config.yaml
num_hidden_layers: 10
hidden_size: 256
num_attention_heads: 2
num_key_value_heads: 2
head_dim: 128
intermediate_size: 1024
vocab_size: 8192
hidden_act: "tanh_gelu"
norm: "layernorm"
norm_place: "pre"
norm_eps: 1e-05
positions: "learned"
qk_norm: false
attn_scale: 0.0884
bias: "all"
tie_word_embeddings: true
parallel_block: true
init: "normal"
init_std_qkv: 0.0312
init_std_o: 0.007
init_std_up: 0.0312
init_std_down: 0.007
optimizer: "adamw"
learning_rate: 0.00139
beta1: 0.9
beta2: 0.99
weight_decay: 0.054
lr_head: 0.00354
max_grad_norm: 1.0
warmup_steps: 326
schedule: "wsd"
decay_fraction: 0.67
decay_shape: "linear"
final_lr_fraction: 0.0
batch_tokens: 16384
max_seq_len: 1024
doc_mask: true
z_loss: 1e-05
train_tokens: 177900000
max_steps: 10859
dataset: "wikipedia_en"
MLP neurons of a small language model. Each row is named by its layer, matrix (down: output weights) and neuron, and shows model dimensions 48-239. Each number is 128 + 32 x the weight over its row's rms, rounded and kept within 0 to 255. Numbers have three digits each.
After each neuron's rows, "raises" lists the tokens whose logits its output raises most directly, leaving later layers aside.

L6.down968:156154059183135149138103083129122110067135171130119126079086135118105098104105096100165125089081094168164116143094137167107130200141114112189117142078150180108086172068121115130107085110166154127139090134073092192131148144069085124097159152121049147167197166077121175106118118118114133171151147146116127153118097141113109081141099141129095103158101162114137077135131148148080098149059177128154110166149166104151076162136170114167172100163138144145118070124140112111077165126139125130142103109157109074167110082108149127135103181084147162121201127113109092210149148123141128125
raises: "uring", "rial", "rative", "ration", "ral"

L2.down927:153169099089104150113076198105157141133114074116127102110148190154094117195147108144113115082109117098120106132159094128154126078140090101101133125094154145104066095117104196186142147160112126146128120134171087118166106145167066101126185102173127112129160149158146106109074142149054148131114155138095106107159103199147125167153067155133107121145149086176153141157122190162202137082128082105156177166123124055083089170134143104131123107144186175043178111129119130093087086105143139132142132135148101120103139126140175179120123084110105161089175154071094196155146138130088100114
raises: "age", "aged", "one", "ets", "aging"

L6.down775:083069104148127093173092097168154131085085111140142132114141078135126104108090141160107093127161127127119098172078160046157065141155160147180114095086110150131129129125123121182087127129168115089169092150087068127129163128108091115144155175132169160127162172184078159088091164121121080177150109074148165170140131089166117140087080083111149130102162099087100074153145130129064099133098120109099152113141089108169131117185134152173126152079134125127120125114173131175127161177192156086128099134129104136133115105192177124173124082092083168093108115109168155136150159075162077085
raises: "rated", "rate", "ration", "rator", "rative"

L6.down268:154077111130179093162134089103097083170099173191188123184157112112127105108135110129114109143155178134146127133159107100146106144121152127150098142098174150153191134163193127168119131069129168100182186085064096151164130167109079104131140093154138151147094122092170152129026122100116120146067133143092084083202087129110059108172096132118164140154128126170122113142114146113129117171157151124136165173116092152112163136110093152091113089088125136164084145149132176123172116220139081080112162124127109171136142114183170142094157120150153094124163150161110123119118132113127128179
raises: "wa", "ni", "ki", "da", "nan"

L6.down752:108124133112148096161047169100112141108094139160123059115081168174159107068120129174109083190065193087106054176154105114188113160179152124153104111112093093111085148110146118139122114200065147165118092157061106177147159153125091166076102114136123123150195100112156180170125189101150162074159135180137128142082102136150108095214141089058135157113163136158136126115119161162137145171076145118153078115159107176107138086109110105115115139109177180136119097107112131088186105097146145132130134141132068149095181112157100188136110100130099086115132085151146151201056127122125169145
raises: "iting", "din", "round", "cing", "ging"

L6.down154:084090176171175159113074138109149127129084040219173104123133116183101160130147150175201057086081169121153144151113119122135132078167167181130106142179119119152157106122102144126100156119126128158115156096173121099114087126167144059122081122125129186143118107069118156138168168070161165201117141125105156121185115061114069157170146074074094114124122109139134110087138152102138148119148100132146162109124092096159140113127139120189188198148079136119178120081128103151158108065113076108096088181108098128113158139145105130156087128122144112129125107170166118074083111136061117168
raises: "ield", " find", " include", " get", "ely"

L2.down278:159103105137115126146080152125149101140109104176072181134144132154132117161077142138130158147103137148142098093136177109141146165099082106130129146095095149187082083070138145090143150143102116138126140118149128111100161115149137145127151145123083147107172160150166165107128133167108141128132118121102144161178098117092148086114131158106194119163117209183161157155144130139156127149162090084165145133119095072141111123181145083091118115114112164110165106118106084101151113150137156102147088055104110053179073167122085163153113131078121105142182185096136155119088139160163132085
raises: "ty", "ties", "teen", "ives", "aw"

L6.down681:082127144061110189123099107124145165126068108153141112121120158125102174164139125178167154124135162078126171103116137119181136143094095108129129084110153161111115136127115109094086135132139145147131171143101054090163150177148092126096152136102100138141138157144149062185128118107082158130146169134086130089089126099072088147181192086151116105107161102102126099061076188134122151108127088128115087112182107077098097120166094115099130063115096118153118115092138176112097117148092115141159077124130117119173209145109152143173192147092113182084155116149202130160122106122088111149
raises: "fect", "er", "iate", "ern", "ering"

L6.down960:137164170104162082142158140111157089132118119125186138161181102090133184138110134093116133102156061109136081126127051104149102066100125118138117129094117144119154128120107118194070185159106207132122128147076135120071159158153117116063134136127158159161134177114109148128076206081120164129143150110122098070107083131162103101142048123115077193155123139188075183142127137124160128146130130168153099088097160156130097128139109106114078125089094096103141169131123204086112133141154142130078161105114101118074114104112177160161122070127122169131105152159114117191112157131202156147
raises: "d", "ed", "ing", "ste", "eting"

L5.down458:105200136170105137077139114140186130130165131155157187136138190119124157140110095138141132137138147073120202173065150114179065131109151133127121152062116116096103093165171087144129167136111134091089103170164101133105148112211090129107122095149145177112112143125091124118143172157081145085122151111048201092133153131146130141114068113170125084145094174111099137117166113144083123098076157087127151121154156103107141144174099074166087142119128084143116172136127112093058156148161132183181100152114121163180157095126111093197097121105096146121080126098114097135126105127088061128
raises: "ement", "ed", "ured", "uring", "ines"

L5.down832:169113160173142147099159122126091116200097157160079112105166146166128049115162163118127166142117112138188075151099166149197130154159176170177088142132179134148099141130140145147125159121176134146145153171190135121087110135114137155134188151105135117053111122046148131160114125163094110097112067132119076124153146097088134086120048129109104151180128102151156149174176116126142096137143108107160123101118028097154147102150100049139099137111139062089212169052163116181115124120121207152092152079153126131076147120123175130122091101092128096105129132161104169145074122176125175101
raises: "rs", "r", "nt", "ns", "ring"

L6.down229:131089145151189134113081089147119125147119096115132137100110174113144104149148123162179090059091107117135079113096122152158082151109144123116093104101169135074173085097129134082161127155097178145168163153095130108131156158181085166150137150077143151127097114130085141080167152156083107179122111064139151114092131116097164174152119147088161154137117097162149098203118113118130093092084124161125137145143097111135138145165133090108176147095162128093121144072133147181138087160136124136138180116148147123146186072069144175131105120077118132080073143106119175160082120106121058092
raises: "pt", "red", "les", "ri", "rit"

L6.down422:128140114076140120137061109118130124158067169151147139181127166095115153112111145164097155093115113145172125107098127159109118179138155169117094159110135115102173133206176105048043118131057182146168168121051108121113157154134116114178118128123104139196124086115169091179111149113108097117130116110147167092094153123096124173097092154094156148105069153121124188217143146170188115115161186116118121160091147163162127132119070130152112113114131118078137120104155144113117100164036167140139157140153145092158141102105198115107131163114127148108191159142104130175115150116135133105
raises: "t", "ting", "ts", "ge", "v"

L6.down794:138127060135082150118125143139121125124152134097090136084087177100153136168105144139118175112130160119157126121052157131152127127105142118112143122118200167197082088156100157153124163135151097155105086130188106097139108172132143125112134121118095123121158096142211123103092078217079164166163089072136145134131159161096091106087166069131142088105118175115093123122119163105115158138136168091121147132123087108176122136191140140107174179115125121114116122074123179145112148156120079142142095145150120145155106092183153151104167170122133146099135133164127112144080089101139151134
raises: "rs", "r", "ity", "ins", "ar"

L2.down173:108153147207109138064134130144094122089131125174133149119150164142100082113170098137113110175095161189129141105178173113106183147107101132087183052140121116106115129120154121086159130137172101152128156134149098085148164141114098151134119078115155097103128119133129132101074153122072170124131117168117126094102085206138090072173138121189147108051117144201094152104093139125146149179053065161111145108167135073184062095128065091129098210113133134131093123158093106082060090121131091105143183141128143128134139141106183202117104096135143118177111107172135162205120143099151131134
raises: "]", "ides", "ided", "eed", " married"